Weights of a small GPT-style language model, trained from scratch on English Wikipedia.
Size: width 320, MLP 1920 GELU, vocabulary 3214.
Architecture: LayerNorm before each block, no position embeddings, biases, ALiBi.
MLP neurons of a small language model. Each row is named by its layer, matrix (up: input weights) and neuron, and shows model dimensions 128-319. Each number is 500 + 25 x the weight over its row's rms, rounded and kept within 0 to 999. Numbers have three digits each.
Before each neuron's rows, "fires on" lists the tokens most often at its 100 highest values on Wikipedia text that the model never trained on.

fires on: "red", "ld", "ll", "t", "d", "l"
L5.up1608:527503481506516540491467469480517496522506504499495493469483508476485476492491480533554545486534486508464485459491502464537539517496497453472504523494449511502496480466525517527502487490496496541511519535494466511503465522488519509471529520486530466497508514440489544519489480484479497491455535441491511480491533481514487504492477530482488503473464484496500538516547466520490502533507488482512517529505519549479436495510527543546511461509534532453522474486509469509499491525489518495477494496491519502505537538508476466490500460533547545508499474518487493512557491497517497523

fires on: "p", "l", " |", "ill", "nd", "d"
L4.up470:556520464462456525524498505492493490512489540488503509436491503468507482481490470505494486485500505514466507479527473458489488515484514510519515496512474476504450506485515533524516531533518511491491481536487470527478502506484516517483489496502512539503502498492513535536515454526549492472498503436521475497504467459510489454533529496490513498504493504504481496460541456507511560474470480474516512493541542543532473482510527532502523456500531540490472508488499529470553503515498450508471487524489541542522504515522484515475505489485565482490501485565473512533561544484487433506

fires on: "ation", "ence", "ion", "y", "ity", "ival"
L4.up348:528462489455483463485500518476523475504478540492489491466495453505514487496471481468513485492534470540547477526502463520502517521541473523497495489507508483542467527539480499514505525534472499501495506497531473439484537563476466505475505498512535518527496501537538492494516459508521473530516515510503464482486544433524478538496497525550457469511488500507525458492509477507480473535488497523513511499486493493527456471500525488500529514491508537506468476465502561500489498484558510479481475464512533510436496473504496457481471491495518523471502485492485506496495527495484499481

fires on: " women", "all", "oman", "irl", "ife", "ent"
L4.up663:523522495515509545480461450501519493483453570480473517483502541492502457510478451491509505484505477476510525472498481460493455533497507515514516518495517509492490504514502503534501497526515480506490475514482510533494461517501455483479466494486568504487461555527498531526496491484505515514526538494523478517494499502468510512477523519514541525495507495506512500531527482502511462467519531473494516542467514536536464511474483520492515497518546446498504495520520491483542488517443473466504502476498479492534488536525530501507457466491505517491506498470469513479495492487534522508

fires on: "ac", "ast", "as", "oc", "ur", "ar"
L5.up97:497501520514499473504505515516518494533467452519548465562508489479483490496480526503542480471485493458514536478528481492545498491518477538482475511509500542501487509493567476510521490520526517497505479496491450471496477475489524469472472517491462488533519503515533489471497530504501531504490469493480547525501534550473493473470463493488454479500512442498499485442491526526506472517540522528511497491543531518531510539471538473493525477507505507504476468518487502493511504480498483445478538536483492455478463487471469481483507500539458521503508493532581509525488505501539492538

fires on: " |", "um", ";", "on", "ol"
L5.up464:524524563468515462496520491530540469518486504507485494509495501498487492551453532569488498526501487489561517470492434505494501516498513471451492485509483544532487506509514526506533531499514519492509534506548508490467541482464510481500571521518482459513491464495478480500468485467519480433521489503510541515479492546513494527481513535493500498482479443490478476491482477480490494488494509506509524525477488511516508525549521512523549487494500503494465505473487528457505487498507526500465522491478556525510519492471416500519514513484535470494507480536473481495525505430523514514

fires on: "ival", " major", "ording", "ource", " Major", "ided"
L5.up989:469514515451497512538519498498492525514513486476543507524508497512503513492552463536506473496513511512476480479525506480505497514489471535479499482467520547488505507470517487502496553512500525481481469517446511537478509490519470502498490515483497519443513526506541468480504482464522515501447494498456524494496477512484495493503458494500531470510439499492515531479520494529459478485544507499497443515528484515498478535473523500505512507501509514486490492528514496501502516502510491451450566563481494467522494492528553508529495509516481556510492526502550498508477478529506452507

fires on: " in", " at", " of", " for", " During", ":"
L5.up280:519467502449501469517503524513501506536469551497481459455535514491492491530502490504488475511558477477502556501482509478496504545498502479518497476515534520548492468474489507486479523494511492492553490500507508495485531487500527507542546485549471498478488511518494497525502511488518530480523499493491494525486470499480506513504456509500504483469512477569524530506532453503447477506502498527456551497506518488492513457567483532531523500483503503496450463498493574518488472462541519472495492520459510486485526505471493471462506483492556512516493465515512461541574521477483500508

fires on: " of", "as", ":", " Western", " Country:", " in"
L4.up689:574511492490519507494508490529492502502494496481496474467519508495528491496525515549501511466534444495494502500480520474480504482546523535475530462459488556548484480471541506510477467504452517478516520474474491514473518494470543481490476508518448516519504489490492490492474460481539479521480485516500508479501443523494521513498515489513488480475484501568514516487531500493478495478490524529495484528488518510546519473559515483511494468500509510519483467510530532546452489409530511476515492516509511509498505532468503526498507511487570512518521509484511511564505484440500520502

fires on: " and", ",", " than", ";", " that"
L13.up1435:494515503512482555548503493488435504468524508487510503491499484496499512503469481501555483524502467481513503477523484483562543503553496517503533546469452504496531472511544494509536508524572524491503505503469472475503470444498458476467480489471502521490502475475536495493493509492486461450493452519492437485480500501517522473475511505493494476479522484518527527441488484486468465521519503508487493526497507494522522501490495507493539483515499521487515500510520483474497508473528479491477499503519514456506452538507500549502463532481500496526500523543541434503519482509554494513

fires on: " women", "oman", " men", " mother", " member", "ists"
L4.up110:483535519478506507482483502500528492501479546498481506493481476425504502511467508503494486530501485472482477492542513500494458510510470503485493498542553486530479510524501548460512487526475482468533498465468493537501481566538521490472473456521466537494515505563462471488502479501509522523523505513519485514509491512489513535491504516489522488497529505514522509494569500521537514471489533501492533476455486508473468509519497522486468481488489482502477512513509503482495504480462478463465494457489480491543490527550523506497426470489510516497496531484473536508505519496506500478

fires on: "ic", "ac", "ip", "as", "is", "it"
L13.up1027:515504533447489457482498508454498522529435497481528472528554511539519478518502454498531470495484473464528487484477469514517519524478518479461493523494510519526508490468488527506483543511492505482510535513470475482447510484473499481467505530558495472536540509476532489481511482507518495526515507515471544471523520491471491515491491493490463517505497487497518468491479513531563491522483528487523498449488538504488455523517531498545521508475516512510471461519441459534504525456466490489502525540498472503503475527483484497485493490504502506486507526505505503510513455532484518480

fires on: " |", " age"
L4.up1224:521468496508509493491537488514548496505487487553524491475547468492477508506481529532517521547517511508556520508488494448525492545540497473484530482469452519485506497500520557535519535505511522488521505500501491487494475498491504449542476487470502483495472505460484516464425466492492515507467504504484519519469464514486532536436483523486496481445510489478528498540502475518508510490469503482523517526530492508532507533537514541505522494518489498493466478504485569483523495490536506489502531503487527491551496482486472495538457506511489487476507500561488500518495471464515470488

fires on: " of", "it", "ain", " received", "id"
L4.up901:527509499450525469497516535551480518510504510504486495489517486483462470541481471502501502484549479480448469457490473491508496478495468515506505463485526485561476458512503525533517532490519517498501588503467494492446494495522446518468516488488547485461473497519521522516522489502483468497528514502462531491458496504484525505488518527494513489481441485535531463516490535500499512489489515494513508516478494464518463509463487470488476515512506529533510467503533475495533498515521512491480479537530556531529525505503482480540503491516524530526499512483543467520557468458484494513

fires on: "y", "ian", "io", "ay", "ey", "ie"
L4.up1850:508512479487466508485495477481488523496481541482503510459509517462505455501533491504496461533523497545470493509514506459464537536563499477518516531494473488509521475501525558516468515512469490520492533503472492525501495503473477494509510498504491479463539563492497501536489470470518483508462532484467480458467471475470502524521511526494524477450466507496459525494548481528528478486506499484502492489492505544490479486496497550521505476522511449475499538511465486489468550449501485482507509513515500489452508509460553507490505495513491516518507523495479500522511485470490460444

fires on: " (", " in", " of", " over", ":", "ver"
L13.up718:491504526424507458517484524485510501567503502536517480495527496480486484524496522519463505516486493492461495491490497498504542487533500458544471500499475513495491474504553488514489520514558476503522486513478478508436521506501500489504506497542490489530484498478482492500474516486522506466494498498483493503446468492448542490499576510522481484473447471561507456491544488477476474510495512519474517509508504526505499516505495515544483507502530485483465482467502541506497474533489545509491451567488525517482504523503493471500545507476491510556508460544493414516499499462496473505

fires on: "iz", "y", "ian", "io", "ix", "is"
L5.up1774:476451510408507509497496498468495484497485495469509496497504515487498452476488499476465476482524471470497538494557512514496552517519495491505523515520451485508496519496557494530502493529501504509479531512480497455441479510519482482486500490516502504461493542510516479533501497523547454477498539510497486497458477465488492501499534522486448508486452488511506488530555494508522469498488567493514492491505513531481484503507494491531503510497535485527510533479498472482516501492492520480522513532566458515452519509471520527445548490484502529475514536512498497511552542515491511460

fires on: "ia", " through", "io", "us", "ice", "a"
L4.up1383:495471487505537479473511512495484476515478538536525500464506531504500477538493504513528504509517505508527485470565469502490528464504520452508525481478485505532534507493479575492481505512451482502484525501453492475483552502498521490522485425521454491474472540505558505546520486458529481511511503514488477492494538529451522525511509510460521490502464480509496524467533515517521527508505523543504524522495502503511440518466491504526494496502497509489473507527468518513474499502528498504513534544477498443495500515499492466472472497510478542519498520499518502500510457492502445471

fires on: "as", "ip", "ap", "art", "op", "is"
L5.up1213:486493489481492488558473485513501504525505481500514454546484479527483470477457483518519488507495472475506489495485491503515534470532475509467503486478471475495504541477470522506473498500490512500466504526517464493521511542472499511525517525575521490517500519497491505499496471505501504487500473510494528489462563520473495528462459490511449511498465496453511485478492496539476460501507504508529497494487497500507464499578512499559498515507504519518531473495525465512487526488518452479480481514524467455512460504487463528454522478495501553482507551497524507555534491492528505508

fires on: " |", " –", " to", " later", " all", " /"
L4.up694:474473513494522489476517527534482449489483495535511497478570464492503519534479526526506513516488482490533508487484436468480476546541496505502515517497495567499501507510526493500503549519512531506524523495516496468480513493546464442507504480491489519482551502469486486517498488474524509443512473470484494493477472491516527509471481491481525496474521516551538512506508475548475532490525534463462507511487486529493489487555516545517527484496497464484458480521511560502506530525502546497504488474501518526485497494544464475545480515495531524448492447543480477471488525485503497495

fires on: "at", "ating", " phot", "atic", "ata", "ace"
L4.up1160:549507496492467503506493481486529509510507499508508477470517468488491443533529469523473565499535472496528520455506506509513518509524464538478523505467538502529489521483490527495499484497475494441485562493510511522492487467500510483525516528487468507469564457450501490489495497469534481517436532485535533519541471487501481503499490513529493492479484488481427545517479510482540529499479508507543497510526515503511491514494513494489528494478499504485491478496474473497504570482492516490450497491509463476505472498447522553539529524542518525471491487493507473516503486487507494486

fires on: " |", " all", "end", " of", " top"
L5.up360:543476523483526509469476486510545520512475531501502529484502478524492516534494539519510535562493517518504504489481472467533498531494483517462501489469478502510500500508494558491483502499493530447474523507477481512463456487513513485518509512503466513495519519485483492476509465426506525444481474469484531520497469510488500486502476506479530478491500494507505443498524501507485484475529483496434519522539511527505499523542500527501500507494483489481471508511496485483538533502515498492516517464487538490529465480476523504481493489481555510491504537530480487480506502518482448491

fires on: "ence", "ion", "ism", "ission", "own", "ce"
L4.up938:500488507491485474503530482498550448471506488510522516498496498518500457502470474505482453466526505500503496479487479503516485502520493492511536468516499489499420496542487484514553500526515467502498529533495487454473526512533477526433486512517514506518524500520526486471504500529498440540530529473507497475490483484512483520473467516547463484522502522502460487535493503533513536482464501525482517476438528471514484497468504494503466514520526536545500507505522549466488515531505445524498495468531530519459513485544501473503496471478572500518529453485476509502532505488493522482

fires on: " reported", "ording", "ed", " However,", "ided", "l"
L4.up654:517516496527513502490493519482535526494489482489533534492579495469482473463490496555512507495529475535487544465533477471509476487501499517483490492468444517520486457479514492527529525480531505531492480521490493486471466480525503493491503480526481475473536518474516562524526485494534482507505507478449508483494471537522527492490528497528451451514479530485491522485535489531486525485510526477488486522531495528527499511481556503519514512481493494461516516474496485462480487448499509447504550539471490447475461518496528493500503497497499510475505507563547457511472550512517443527

fires on: " of", " in", " through", "ia", " Country:", "@"
L5.up1732:516479452505503495514509510499480470488491483460510508470532516481503512509502478519502500507494503487472539489508528463499535540513521507516518518478477584501506475486526533492473481485511480484507492514445460515482516498483528455530488479537424465482470510499563506518499477492521466509496472478502538508494522526448516533491483496475521497484487436552505485458485500515482481486500532548500515502499534510520482479496530479492510504534502495504466448490507479495504509511503511494510510548519512476522512513501543471515496510477531539526504512538524491555517459472502493474

fires on: "l", " Bill", "ill", "ll", ".", " Miss"
L5.up1394:538494524482480544525511481501488501523499512508519490516480471477490504477490481563557492516510496467467473495513529479511514494511490488483547536484487493505503505482539487510493476516464503471519520540471458521490473467509509456524534514506526504509499506498526524517469441471502504444488504483463487484464537492482504495536497496481489513518452479528501492507474491517450515515490533538501540526546515562512477491520560501523504463538504508492546485451522459529514513516504477475453497497514497471541515549498468489463490424525538533477492521537501488530548491507484448519

fires on: " and", " =", " (", " I", "i", ","
L13.up284:474525478492462553539514470484468462499505508551481477537536429530509503510476432494506460521471478479515477499497482501516487478528495502524538519455492477487514485499531467473548519522541494512484531510495487422480534481462485483525489450538494496507501486535534494520521488498466542524501490507499463465466527495492531502531486495474498490482517491559521520478482524481494501495505508509481491474462501537488452488548516482502493521489504512493545500514486525448504507487541508493529505495540540465507502474508504531507482441506478475536518514520501473528480505460509528496

fires on: ",", " and", "a,", "i,"
L13.up744:493473527482507523516509484523443508538489526510511503530510429515506488519497515478527474504509467483448476453507520504531511460559438499507480504478535524499461511548519468500505500532525518497495499519493491471504570506498489487488477507481512521478485467520492513492473504454475510523542477498474549492537538492498489489509470467476493490495455472465488524449505521497509495499536487502493492515508534508530499503503516476524547531515478519509555496472528499483507508515498525490470491534532536481456492543479499517482459505488481520543484511528535470470481511465533487486